config.toml
d_model = 768
n_kv_head = 8
positions = "learned"
qk_norm = false
tie_embeddings = true
init = "normal"
lr_mult_o = 2.0
beta1 = 0.95
warmup_steps = 200
decay_shape = "linear"
final_lr_fraction = 0.0
train_tokens = 1200000000
steps = 9156
dataset = "wikipedia_en"
MLP neurons of a small language model. Each row is named by its layer, matrix (up: input weights) and neuron, and shows model dimensions 224-351. Each number is 128 + 24 x the weight over its row's rms, rounded and kept within 0 to 255. Numbers have three digits each.
After each neuron's rows, "fires on" lists the tokens most often at its 100 highest values on Wikipedia text that the model never trained on. A number after a token or word is its count.

L6.up795:121119135116149125177116124144108133166157111205139125113125109163112090094119148165145123096104131136089135110191150136154145111065144189121104153122107100138099113147137137088122111095143116164124154125097146121093157144143117138146099080115148132145104101105141122101154143118143145111132149137162099157140095105116106105121106115136091113095114096135103158122136141128086119108102
fires on: " in" 64

L6.up392:154135103071083134159108088077089118120188107159125131144132153135158104119118105142143134157094139115136128140114128129160114155162110114097127139098118122137136166126109162146125137171126151142076122116096146091173115112114155100096096143098132124107099146121149074107124060110129148146151126131140144109126140099136163126178104137131131141102157141107116170117106168098128183136178
fires on: " University" 30, " school" 18, " School" 9, ":" 7, " College" 5

L6.up336:133178175155166121115117113097141094135107111093148129130127134122130114133153076154129137133142122161109101141144159116117145121121113066124137131118119139107085169128086145120130144122131145130103120133164152109111162121132095127116120171116129162109146120126156112125152153099131129143140166142111149128114106151118131131133131094126153086135152132137118100094146134147119106135078
fires on: " " 22, " D" 14, " T" 14, " S" 11, " C" 10, "T" 6

L6.up119:120157126085156134091139137134100159136125136142170098130147125127121084160152137167110124142102125129124123137161109068103138116108138167144096102110132127137119139114143146112169111125127113121167135077123114135081107150145100148139118114129116081116124115175127109132115104160142072114113115129149110145127133134145137080126114118106102125144110091134135148132115138107138139120109
fires on: " (" 85, " all" 4

L6.up700:150104125064122086121113137101115153200124153129118124108137136136140133147124109161111162131113122121110100079126123142083127105132072145150126128152104078115124109148142125161110150148113118132118113165092085116122136111142085107178151149137114135109112153109086089151180098110131104110110103139109135176139177133156093123130121151136114118167090122128127093138166126135113143128075
fires on: "." 35, "\n" 25, " San" 5, "'" 5, " North" 4

L6.up2136:161154154139163134170131115113106095092117118118097112180106121134107113129097162100131142121114117095080072138151148131135142121116119104128140106180118122141115124120122114151167187125138144177136123123139108123155125131113117167097148083140149165152086096131125147146102122133112134076119086134146131084121183097131092150083137096130159159112128141168117069141119114100139148159131
fires on: "-" 39, " (" 13, " Pr" 6, " Am" 5

L6.up692:118127102110159158108123114124095172131164122148120115126134132137133158127147138182209129105137094125111116117140136101110117156096117123114103098085096141057096142095074131132086126126105116152101117129170101139120110120126108165116109141128117192080134141108129105107128109160103169126116186157103144092091162126179127169129117158088131147116064134117128145142134114101135120123140
fires on: " b" 18, "B" 11, " that" 11, " to" 10, " " 10

L6.up149:124125186094136128115148128106107132146109110139154141145125144130067126115147123124138126151116141118122145109113165086157135138119104161126159158108115124144172114079121138133159122191180125100150173129120099110096142117138143124120111122086139116146125103116117062115133072137156135117121123097158125107139122154152115149136116142076161129116091106122168101092154115062107168135113
fires on: " (" 83, " \"" 12

L6.up461:137114122126138142104125094155147139122111146137125147156176147147113118120106124106133125111102114119097128090112134119093126175115049128135139128127148167069140216115101131132159186137116116105059182126189153102120160109148115088153146134152123129134108139135141123141108132169124130157089127111128134133138120152129159131145086101121102097133107130147114104118110127159121129120115
fires on: " S" 36, "\n" 33, " |" 19, " T" 5

L6.up1591:127127114109145156086114175085137148124166132114114100129085150108129115129131113164140112128148138078156114143120138121149120168138101157128133079090131142117167075115154103146143125163086130151120113107108103165108106147149136106130106131121088104108153135113122103146130092201128122126123163124150096148149092142111168123138088136098101153100073127142119170133149136139147145098111
fires on: ")" 33, "0" 24, " " 7, "1" 5

L6.up2036:167123142143123061122138085136136165128119154130106111135133115151163105159131130092132117071141142110153164188130129120116154145142135117119127133154093129124119096156106153114135146165226114099173181087115114111116146108079137148103116142165119144150122137111147134150103078147124089129125135114142117162129089088104128127142136109101119163091106123117111093106151123137133097096092
fires on: "\n" 59, " the" 6, " England" 4, " Ireland" 4, " The" 4

L6.up840:143153097071163160154127121172145168132168132113119113119134117108116138154106108149102149114138116111077100135105110094119129103139120136112122129127153127166144148128110127130158152103113155125130102148177124123168141140078141118123134191146125117103112135121130069122142112111151115142100089086104139087090129146120098083113143109129136167092144142108126111092129124139105114107160
fires on: " " 63

L6.up201:134141168102132129108135134160103171132133128108089100127129131111146133135136138172134114108095121112105126122134119115123120109124076139139121149161146086144134058142149121135136121139121122131129138110151148121115125128120151137149105123088112153135128137139136144146096133157122102115141120184115117068143133135140103157108094097080155139154128150125093146139122109182113133064131
fires on: "1" 48, " (" 14, " l" 9, " '" 6

L6.up2338:114119134116111123144132108160103141102135089127110111112165129138119136120133121118158125109122113150084133086104150126147118103124119157131118088170096161098167153146125135106096127106130123148139134145128117094147111107129131094131129155130125089109168126078141119143080114123135123096124144080093154117152098136118119139113187145122127184141103131122135104134095150101109125183135
fires on: "-" 19, " Tr" 16, "–" 12, " United" 6, " Pe" 5, " dr" 4

L6.up1055:085148104104119102145125105177121156106131090150123100120119167100129112152134156123145131163125140139115118152114135099096056104142145135156130124138128124089097106074129084146103131138177189142133111091127096113130180131197108117111110098154153110094104142147074149109149116152150147116145112128131176138122130153168182071134120095104107135162150115149121082140093127100138174168140
fires on: "0" 40, "ard" 6, "===" 5, "==" 5

L6.up718:099098126154130104105126122105134149123127141140095133129145144094174105111105147111112107123059193119141117171108089119163133151135117159095146136150128142096153122137121169131130161111127129134104106155105103139149150127122122088104132107091124141149140114107103126099133162188116132135073087158154128123129096146116126116150129151146108113143140093091102132142126129117104137149120
fires on: "0" 36, "1" 23, " cm" 8, "2" 6, "9" 4

L6.up1267:125138131161149156128126130124122143116203134106058058151100154129145103135138140109156103166144115130141127085110126113090067150121124094123104104115118136168147133147159143136121112155174131166128096162105129142161172133129136153096130064126129136129075076159095135130103117143115117101133117089129147099105120118076122115112165141100121077145081182096127127140143133144162144152110
fires on: " " 33, " for" 18, " the" 6

L6.up1855:095110118120152135131150167135111130125133158107135106064129142130132116102118104118097130124119132080134071142178166077128147129096137123123143126128100118125112118089128110120109115132155103136085163094108119135100120158111132104165109135139130111124180123103136128099126091131100071119105137119080129135106105138146156128146119118126118136124124145137132127150164153181093071091147
fires on: "\n" 75, "|" 9

L6.up19:128133128118129132147108146141108149139128148148095087158160159145115172121150115151127086157135162152135121135134157127159079096110144130133115085106128145102152138163156123097193119157134091153151110126083118127097184112143181147106143102103150089150106131107209153164131105118129090094112141124098165095078123075121087094088145106154133137103127128135111132177095162163131074070145
fires on: " " 63, " (" 17

L6.up334:114149120116139142175142108136135134111108142106109176107086103167127109181123166177109148109155078133154147128136142157117155154110128122096159138092165128126115124123141163112164114113144143098140140137122113161187094144162139089149169111138098151138080129133177122087134113118115152117137107113118118118125112127103150122151186132120148133134121128104103124111124141100154096154142
fires on: " in" 18, ":" 16, " on" 14, "1" 6, " August" 4, " November" 4

L6.up678:125162130159157144154119131127160166099145135112112128097125111140165118126115134158100160133119078150130135106138154164121112057181137134084133112101120166119121098145135111128134086136129066134134107128100100115171152071083133136113127082130126095119144133103148151154107097118088118135136131124129136111149109119109118144052122135166134096112111080123128109103113123147126133114125
fires on: " " 65, ")" 8, "9" 6, "z" 4

L6.up1013:115136118111135151164107127107204118143144114117130112101126082125177106163131093137138100127111092122098190134121131106151137137167141110156121140168155133144101128148132122092139164106087110148135100136147116123118090149161101146092138098096171117155105116132091134120143100117128116136144120103088110119106120107168146108131105123131155118109114075105128124140147130114099151103064
fires on: " of" 37, " the" 13, " " 13, " in" 5, "," 5

L6.up1893:137118153105128089129115101120130117143116137160051114145114110113143167148127135086125129115167119117157172131121110096135135114146104129127147137150122133109124107135116152094079141138111130144121111161137098088122143179095135102130158119140085070102094164123146177101117071102132129106130137128114161111121102115106151118142101153127142158132122134157118116141118156101107133148158
fires on: " " 99

L6.up1623:149141195082107134116077085085167140144130161101152154128121114135125156098119126141124130192087129132119106156098158114115120134147089136109153165121097122111105121106122145145096102148116141203143096150142112105166104120163153113115110137129121131135137154125157139101099132118130105134159172101124137131150132133146111174128114137141142097154107136133085128161102157100122135122092
fires on: " W" 18, " B" 16, " X" 7, " M" 7, " V" 6

L6.up151:155142130158067135104160124140178172119086134125127129112126138134151121125155139100123124145111132102138158133166096104154086114117163084160111138072115122122136181105129131139153141141139114122126109165106074174156171092097126121126188128096130125140136123141115127127120083132105091128121140158122099150112126101121088086135117156127154129147134094129138121099143131115158134154112
fires on: "," 31, "1" 19, "2" 4

L6.up41:130124100149073122172139126120116146075189085108105097104123124138171165159121150121135109135164129090166133162125129135122030126106142133112128123106126153126154158107110167128121122133120133116130125149126147101113148146133125101107123127154140116140175118109157091120123136114123074126158166123153165180100121181114146146154145101103153100121084148128140123148141138119126147153121
fires on: " " 31, " (" 16, " |" 13, "0" 12, "6" 7, "7" 5

L6.up2339:162119128109087123106180133098175145131128114140138124113196137141093116144115120102135126131126117150136118116140113174117134099106080147132133145121130120146166091142163104149121122064103183103092152140071154127153144142166150138197153098140122139155145118115099113173066087132103121131097120085141134126141148121101126166155130105141121140118104095125170146094124155130137113103153
fires on: " |" 46, "1" 11, "|---|---|" 4, "==" 4

L6.up1746:119126106146144113116093127174142148162134129137163127154131113201131127159115122144116140150192137119104110139135118141106140075142144073126127069113140154103173107142124115104137108101170099102109131099103061146134108141185087134153171161157128119155129138099164113118090111102124148144101135090163119114115110112129143107140174103073122114107139134130124140133130155126177079094075
fires on: "-" 23, " until" 7, " since" 7, " over" 7, " in" 6

L6.up330:150128117118154125096162110100130110115120135101105120153163110107101141152128164126100110102117088156132148106154150141143148047150162163145183114114096104127105150135098099124113090149144113106096092136131118115093169104112150135145139133125110134150144131125127113156141120128130164137151114108170098161114161057087095142098120083131132132146106124100146099123083122094145119136096
fires on: " " 51, " |" 33

L6.up2571:111123162100143126121110111131128092140126069098117142098089143122153149147178143122133124116145138131135143172131144107105154125153116129131140152106112160157175131081122172171152174135137151136127135162175133099109161153176128123114132146129136154142101106109106159123091102187176139146136104131148147113150136146143107169141155182134107079147119119122152137120092153119180132161114
fires on: " " 40, " P" 12, " H" 9, " B" 6, " K" 5, " W" 5

L6.up644:159144134099131104107142122137113104103113098105133131133115131107125178142127096103157141167127141078156118130115112100127141125118091120150154148111137104102133113147149111130124080160153176151143155144154133090125107120114114121138117105056159092137159101151154160120128113123116133101142086134121112112153142125177144193128100136137117097117080086143084112115132161157100123127120
fires on: " (" 32, "\n" 23, " (#" 8, "." 5, " (\"" 4

L6.up350:099092129151136134165124118151102073161106155140112107081106131108138099146150116135091154185110090143146108124128141125124113131116083144122100115150134145116137147139133114092123128142129161129111089151145126083154169125100087145139132108102119104095131160147132136100106133095125155116163131124142182136106136093148185153136129129127098122114122081102114105138103121152131129063081
fires on: "." 68, " " 11, ":" 6, "-" 4

L6.up2668:134095153131098129131143095105115136106148123105140149096163129123121118116167096121117178168105123105107106100133143111169117124108118139136106129126087138119134125113178144111123116125145113121072189123176122135143134101165123131136102110116093071160156143128149094124093101142118096151138121115114140119082057127125102118111163145116116140120106093155133134092125117149076131142150
fires on: "," 54, " of" 7

L6.up1189:117189129078135139138138121075146109141153119144114162111126117121108091122158137097156174147097095149140100151128168150166135173106140161094083112149129092113129085164154131128104099155130111123120116122099155119169124113109103137154178110143096158163118135137117112133094128143141170123129138104141125126129137142048121155139154150178144120114120156122150125098130095119093094130147
fires on: "," 48, " and" 9, " in" 5, " to" 4, " into" 4

L6.up2548:112159129088124118109130116094145111110146146123124139101135113096127107122124130125100132078131131118164131151124123149130122108127128141178082130113119124119115086130125142121133122145128180142119137168049167129131110096129139093127190150153135109148088120122117111102161130112159121127140094064145136111142131135120160197116129116099129126154094114136102106122157177069112141157104
fires on: " |" 34, ":" 13, " of" 8

L6.up2602:119113138158134134125115141139169125149146181129100110105143063140165121147146140123074140131075128129101105111083143154150102141120114146133145086120126118103121148105125105130123164167108125115084171180099157135123110085120139115139092107137158126146121116130129150060106097113113124090148128133132124167137128139138165123161138131116136086128129100145138140142094101138093119128167
fires on: " " 46, "," 10, " and" 9, " |" 5, " his" 4, " (" 4

L6.up1409:109130177121129111131152128119151146103102098129155117108133115117102156131150128175163119127094121107173102061106146143177117102138080175157119138137117080122152103146132135112114114145136148129112136095126087157138120162133095119158125121118156134173099072137146099155139117129135114122112090151149116149149121185136143128151125168124127098124156095142158140144112113128171110159139
fires on: "'" 20, " —" 15, " \"" 12, " '" 9, "\"" 6, " was" 5

L6.up958:128127196137118141148160122102101108123120124120148117089140094126138085129166118134159150131103126139153136087141169128165115102127155119132111117169143116145166136097156116167141123088116153139121144168147068118144150114130109114118116176149114131178102121111105138142136153139116122101120131134097134118133064157124120109096119131109133114078138123101134126105142124157126145110088
fires on: "," 89, "\"," 5

L6.up1630:117124136097108095118198147133068076157096104161102145070147139124128099160185144152061117142132128107110112136149126141130133158140134094120170158139120124090147110138163141129138120084127111109137135108141106117126123142083117156142125142141116127172104073106100131124129147160090101096130123093130136150136100115118112106137122131140135113143071119145153162148082170133112154127115
fires on: "1" 34, " States" 10, "s" 10

L6.up1858:142089142114155115154118127139115101175112109147130125130143121136117124120155087141153111115099168108124105154173154095079104133139146138130134127134129143125113122173116111111139144120110171136117147121161150063131100136139146147176118135126156132111101091152113125133174097137153165101140154129111067109150132149126159130116165130135127158109087139155134095149140153102124102145130
fires on: "," 26, " when" 13, " where" 9, " because" 7, "6" 5

L6.up2260:092149111128105109171129077145100132094068127118084151126104094127085118140113142127098128115159149118127113124104132104140090169136154156130167094086142094117078085162109134117111126101106105100143184135072123160155121148102124142126089092118163139134117135147110084126089121136118143143109134148121099153121122102172138120103159112130125141149112160176121119129106120087143114109130
fires on: " (" 49, "\n" 13, " |" 9, " " 7, ")" 6

L6.up415:086116128151136155109132084103173145168099162133126121157141070136165074126144121098112135123099148124141115137126106101145134145145134094121114139121151176118107164085139124160133117143139133132111133165162107112084138164131112146105186140101119117055120104121136126117129111147154156147171124118089082108130138134141119112145130181071095117100097103089150124137120091109136142138081
fires on: "." 32, "\n" 29, "," 16, " " 9, ":" 4

L6.up1361:086136147150130163109143132086118122134127124125163117137175117178133077135146118165125105106129112118124111117156144072149118122124135164167139183104130140155140099102125112121166077108099152094145107123137089136112130134162117128176131123106124089151132144130139132121085111148135108159153129150098137111103096102113106123135121134151129120139127142127114120159094100170155148127127
fires on: "," 32, " that" 14, " who" 13, " which" 11

L6.up1323:094102123130148127086127134163138146113114168091127110060109122100163193105101137140134145136089086105168101152145115127116138114109090161111123125160133155136062097150123129101107094096151124127149115175137147093140156159102158118114176124162093114155148120101134112128089124086117144118093159092131118147126133105128127103136132116131085091124102126129139130117132131128110150102102
fires on: " |" 62, "\n" 13, " " 5, " can" 5

L6.up1321:126110122132156161126133091112174125134147140177127114127111102127105094134136132128135134138118163144123133121128120160180141122141142151125127128104089152148140086130126118117121090139107146139115163138139167105159105136123113096143143113058102171106090140114104165120099087143163129091167138102136125125127126149083139132115124134130126161120125150185116133129087114137111104195154
fires on: "," 96

L6.up740:113171141092154126096133132138130140154158149142131121118115117152094086147179169198133120148115110121113113141146157144153070113147093116138094136140115170111156136096172089144122111108121156125167130169150114084129115127085110126120113135112156106070086130151116139139114173146132111170124121134149104158137117123134156105078139113114158115130121149183126136102102106153108140153147
fires on: " " 51, "1" 7, " however" 5, "4" 5, "." 4

L6.up1095:116131130089096154130125116115122165128117138128121152168132136120129092137142144150134164103117096146119106116155182127138142122147131172162123121096134097116148154144139123157146170135115124149124126088141118097149098083107122129151104116094089153120143132120155101139104133139146125119113184121099168123164125102139142126096108102137103122133090178166124136099133130126134121125126
fires on: "0" 46, " hold" 8, " Sel" 4

L6.up1819:126102121126103133117117136115133118164124116125112143143128127131114101130123153141180123106107167158196147144129096131147151114102126122112121090164152101175099128142177129145179133170148165125116167136132124166138113150131103137122104136097120108118060088127111147158110098141103149115134108129151136105148140112153136110150139132106155095089113085101148127134113110167132178161115
fires on: " one" 18, "," 18, ";" 14, "." 10, ":" 10, " One" 6

L6.up545:105098111124151067098165120126127162146127154115140126134148124134138175106092131119119167116111111140142124151163128143156139184125115108144096069136130154114178222110126110146100112084104136122161124103155162125146129124132076150155141154119140187128146147117115120088147150190109139142091120128108133130157187166088147120149137110128138140133142183139095124091136110129131153153127
fires on: "==" 38, "===" 17, " =" 15, " ==" 10, "\n" 8, "====" 5

L6.up1561:109176097095104127113098125167125122131119116096111144085084132118133144121141141185149128145119126151104122166137114113125095120114122125137114114144138114147092094124105155091130140088105133136089112123130145163131171129139129130111118137140151119112094109123169095107113120137101155163127138086103099104110163123158129145109171121135104131136173103132109129147134130144109132086129
fires on: " |" 60, " " 7, " over" 6, " of" 4

L6.up326:135153155121132167128141137127149122132081115149139110151172135143149112132142127091149103156109098125086152100134162100157143087105128104127141139153109168087149136099116135119098136151154094179121165159167117149127108052107115110103132144108083137160128161091167144163142114165187166150109169128087133123112108182133136164130078126147118139129111128128123087147057124104133136110114
fires on: " United" 21, " New" 13, "ir" 9, " " 9, "6" 5, "i" 4

L6.up2272:124145082133131135101125108152133129115123157106151166117092155128153150160147157123131158143079154107094166083142111108137140114141078128138146147145166136139142141149118166122141127103155147124169134164112139123083139117133167134109131162167114131097131136119182121105122149152079114131146131164139072130170128142146216121133105121149129157093113127111154117159119114125135104147141
fires on: "\n" 44, "7" 7, " (" 6, "4" 5, "." 5, "5" 4

L6.up299:138114102111131127135113117113115093091088125094088121114159117151137154134140126113155152121103169105176149130131085167152131091090116120101142144096141143153172144097117159139141166116114148092049147115128112122106096151142141146081084133170122154156152128113118112150137125143077183119173131138145140165093153122092127150093131143164140083106116125110154075136137146113159122135148
fires on: " and" 41, ";" 32, " |" 10, "," 5

L6.up2581:115134141127149163137101164100095143129152107143131091135167117114182145132141103132107109116146134135133125125105177146120136092135128117113144110127094108120083144167086156131144118163131157125098123167122114140153124113131076096072123116135145117109124141110133114168126135104102161104130147107128128141116117123147123104093113158104174109141106102116117105111106134130132131126148
fires on: " " 100

L6.up2309:126133108108155136137110133135112115116153123136117133130099106111131154193104144101107154095136132105158121132095176119167132098086159177101091163116145090135141139104096132133147146126144121138111136127105137169113103119134135105134101159133166109136129141124167133114141137139164127148126135155105115134142172141142141152149103151102109102097173133151128116167078110139097142152104
fires on: " album" 31, " \"" 22, "\"" 5, " " 4, "R" 4, " released" 4

L6.up1150:103179143123158099110128116129077100105148135117112154089146175149123138184138139151111078166135144138151088131136162121096127091132123141135136150075158109112133130142105091126153132143108128147092142136133078131123125126147122109091133110140170121141133146139157127104110122101209095111090126143101127107125099111136121162119091121098132154148085118171097105107147168079110178123134
fires on: "3" 45, " P" 13, " ex" 9, " Quarter" 4, " Ex" 4

L6.up2396:094128103118095112119141183120134135120109145141157127134117137138158108166120121056118086155164105153169128128111101122143147127143108127139104155116086101161134122129153101135085135126146132111143109155145150155156165069105135085135130120155131127110127158118122114106139097105129155154150135133137139152162183133089098136169144165108144152103143096125133082134125152154112097146131
fires on: " |" 56, "0" 7, "8" 6, "3" 6, "6" 5, "5" 4

L6.up1584:113167118110146130090137129143099155103108134131142132148115134101131110106126100130103107094120134128118151126107137104172152106118120115087111091165138126055129153104124116138118100120172114131172120120118109104144146151122106117126135118087125166107118106127125125123134144170125149109156149129124165149127139150149129126146104142106137063139164126202138114107125128141133141085154
fires on: " " 26, "3" 15, "2" 7, "|" 6, "5" 5

L6.up1061:074104125106108131120109143126133124108121133152147111116111147135140072115130133130174120104089142201106117120176131125150134157131135132134102132118077142124092130124110140141145136092162186128133136141126139158144146090134145154157137158132138172105122126124114122153127126175132136070121128167145091105125129099143123139115119160147143154175136142150096121121135112137146106162119
fires on: "," 65, ";" 6, "-" 5

L6.up645:159132113118135122135131140143163155109128091100088115085105116183140148173133119126149139100117096107094077173114137154117161080119100120105154084130160151136117112151158145121114183140130150141101115145150157099112135111169110133150144134108148109149071131111130111082133161109167128150125127113134124138104131145131113154126104109128124110163180128169156128118106125135069155170137
fires on: " " 49, " it" 10

L6.up2366:178126137124118139143143195128132140103114113113077120151148145173092161144133101080119144097163112147153148137129078108133147108088146086149111166120116112132112118137120091107050114127142114109138137126117103136143145049095111103180155178127146132143153089173128155133102106149134151136105175113098154102161140135096114090127136086143171120095096120126143114148112111079138160128082
fires on: " " 30, "1" 15, ")" 8, "6" 7, "3" 7

L6.up1457:090122126108144164121089112162125088105135173150124128167115134097192135153161119159122161120121138128119165089133137118108133142116078094125154084088150136125124129108138069123126134113119142126150135126113068098128126126130184142145116116131163162151135170099126141092118115158088138158098124147134144104113098163108100130120110080134104141142141147112093150088107151119119087102167
fires on: "6" 56, "5" 17

L6.up946:135109137098140133099121143121139119129149178088161130115142154143148101098180074094161109172113126151135120149136138106128144096105110113168098135128100124122132187139134127172131131088117147111064103162086117135116140124170130140112145124140120136107144134101134106158057107143127137121128151139148110092132147122093116166125097094090108114123144115145145158085149056132127133136135
fires on: "," 79, " and" 11, ")," 6

L6.up1004:135104096118118148130137134103175135082125117103158158118135144160125136083140147107127120146082119126110101152083119107137124112156129120128139102126119108152100121159140157130147131118141151104131145120103145142162114145121125151151131149075148100143128118119078129134133114109133115139075109108100115107114156110118162131101159126094115153107115112110099092125176152113129105099176
fires on: " |" 40, " General" 8, "|" 6

L6.up97:122110145145105149140094096111141115060173117147114164152118096116121115108152102131109134107104089135171105103123133102144125111157131139144107169119127125154095112139116144124136104140126148159110126146127142117115144101150116126120096163139104122083133134125184092098113115128108118124108107121171129150164140119091133156146142099128171109148148103117089104105116098112128177174106
fires on: "'" 38, "s" 14, " his" 9, " her" 7, " |" 7, "0" 4

L6.up2355:139175086122112117134095150196105092160131141122120162159129135118149141123147125102104123157146125106126139172111095130189140133160160155148104125135110131140124101125102139130114161149101142125116147097129119135093123106175130126144086139119139108124118129149118108111130173128107140166119115122107109127144149112125141119103080089126156136139120103161137162122123150119167109124116
fires on: " the" 24, "u" 12, "od" 6, "ud" 4, "ed" 4

L6.up1734:133157130130123141095126133146107139103117094145133141135145100129114097133090096112141121127102141139105106152173120170139157109140109133109144097127149179122161108156139086151137125142139126101118141193125152145147119131148172154100076114119120138131156073116158138129097188128126139146140125170162122134112098080116131173131119119147114165141152096108103136128153147078130093118127
fires on: "-" 22, "1" 20, ")" 8, "2" 6, "6" 5, "," 5

L6.up1553:128150142082145106135116143178094119183137119138098100095144137148120145164170072144100126136150112159139084130112141158100148108115123089082143130140141143145095134130173139107155166132161131143087153137146100171120120119137124173110111122173103135126116105141127127078104115128126136179130121102147092108144172107119148104112147146133144110094104147144137139115135122157130137157107
fires on: " the" 18, " for" 13, " to" 7, " of" 7, " where" 7

L6.up277:128138075131159138138093128136145145127099125113146108133118150172119098184110123145114100138137124136154132096133086122131100133105075185143103144149106124114107126128117124113134134112166148145119130100148079106108110154103128104146141149128111129111188094083105130089093115158157128126135097137129143142142131078141101099131152133146092136121125115101108127128119129090122114093128
fires on: "." 60, "0" 9, " " 8, " |" 6

L6.up1810:133132136099130149161112153085160121106127154126138141147101097126137106138110105116122150098113124075163119115134133127119139126157140130128078142107136082111128130112145149136152092159121104074112147099143116155129080105111117123154159136109134150104104128138112148136094086158087143113120203109131156156134128136110134144169125147185061116148081088157131061137119149138148110148140
fires on: " in" 27, "|" 12, " to" 11, " |" 5, " In" 4

L6.up1725:155100135121127130111117121111150145133103138140099095137117113103135133160159111151084129147150119135099120156132145107145164122138140122128182122137106149111131135150116139133117145072104132135126094133176122121116143128049130129128190175140068068117127109127130157112169102087124123168155146133141134132113100108148103113139109110120125108106130131131141093126108100104143139166137
fires on: " a" 77, " " 6, " r" 4

L6.up2261:148104158148109104107137135160169106100103149107136152092157144102166118121162128140137123149134100132117136151135144106122114154130106147100156099156138139134134141103089077129103119131159101135152120141104110172074143131150127114148136149118131115111092095115109126132122154124136099142103085119126114167119089131138188133116119108065144122119137186090122119082121178175171101170138
fires on: "\n" 44, " pre" 7, "1" 6, " non" 5

L6.up2517:106091110127138116121092150108152087123127113143111155128148170146134123141124160126143177155160114112147197115141109127123148130122140147113143136136137110133109153096125102109150142128133119170156119161137117141121159159107155114099121129168119134121114136132109147130153115122116153140074102158115092115161087112169143134118115127091083146046076153115098136131141125128138133099141
fires on: "6" 30, "7" 9, " c" 8, "5" 6, " agreed" 4

L6.up32:111088105133128116159119155115124139124125131108107107149069115100141159145114121121123117126119121104117165144104096135129112135097120155126103142167154148130186063181170128105172118078179139136098141141129117150144131133134105129132146053142142149152129128148143127143101158140093119147164156092113158121081151128091110137110139140167135105165136115101105144148137100142159131145125
fires on: " " 22, " (" 17, "1" 15, "8" 12, "9" 12, "2" 8

L6.up2038:117120135121103139112134147102126168131144146115095142099113137114129160159158094093107131135154151108115202134145129139121117115141128107122100140109153127137120131125153101118139132119100151172094124131141119124115122131157098142122095098150124139114089073111146167178137130089143098136139116078168128153070155105100119144134144147120101066142141104114113131131125103142132132120143
fires on: "," 26, " that" 12, " to" 8, " an" 6, " for" 5, " stated" 5

L6.up936:149124148090127117124115103124128097131139111134150135126120180116129112098122117151106116134145098115133130138140115176094122101099131113130149133137135121096163162138089113094125166149161084144122118131086083112151153100110131138122139144151128148127133117136127128127114119159104128100139139124117090175126098131118133140130140088132141079130099143140133102115103164130202134117113
fires on: " |" 55, " and" 9, " they" 4, " the" 4, "\n" 4, "-" 4

L6.up2285:107128095102129096115119145153105105116102091116111149134180153145117131062127151108122108141070120101143114140127137125119126106198127101143158117129134110162126069119123106125125162121115122134144137115065095137128146075124135142141150078093115134204066120160158107158113158124099138125115138143137127121135143149119074127113182121083099093149106131137161123116163128088130112120127
fires on: " |" 99

L6.up2173:125144104137114130168074122124111160134147168147130120123141153102118127137160133158170129116077173157103138132088146108141118096138078151131136094164136120146139116094098157151177149149123122169148070102130119119160088134082145135144157144134141136118146180121095129108112144138107076160148135111107093142135119112102128122132111122129131121165119117105124136135162114138100164111143
fires on: "1" 28, " " 12, " (" 11, "==" 9, "5" 8, "2" 6

L6.up1177:133136122146182101110156122163118144148088129115135057107090127123130147118093093136079160117103119151098102124139137081150126139098131165142121099154112100094107095135125102098113112113109141110121115147161145104131122103138125100162138123126072129126141099103060194148100112137125133106075120106124122156122171137107174122125107111086158123127103126131119110125140141176158081149127
fires on: "\n" 99

L6.up1641:150103126110117113103096149097148116098138170138150113141190134088123110149095112103125166126138125114125162114158104164141136142131119130123179171143121127149130158094157134214138119144087183129172181131086088138133142115161145135136081130096103160128129138122112139175134105125090147109095139135102158112128135144127133116099184165147134089144135090142135136122149149137157152123145
fires on: "," 37, " and" 17, " to" 8, " |" 4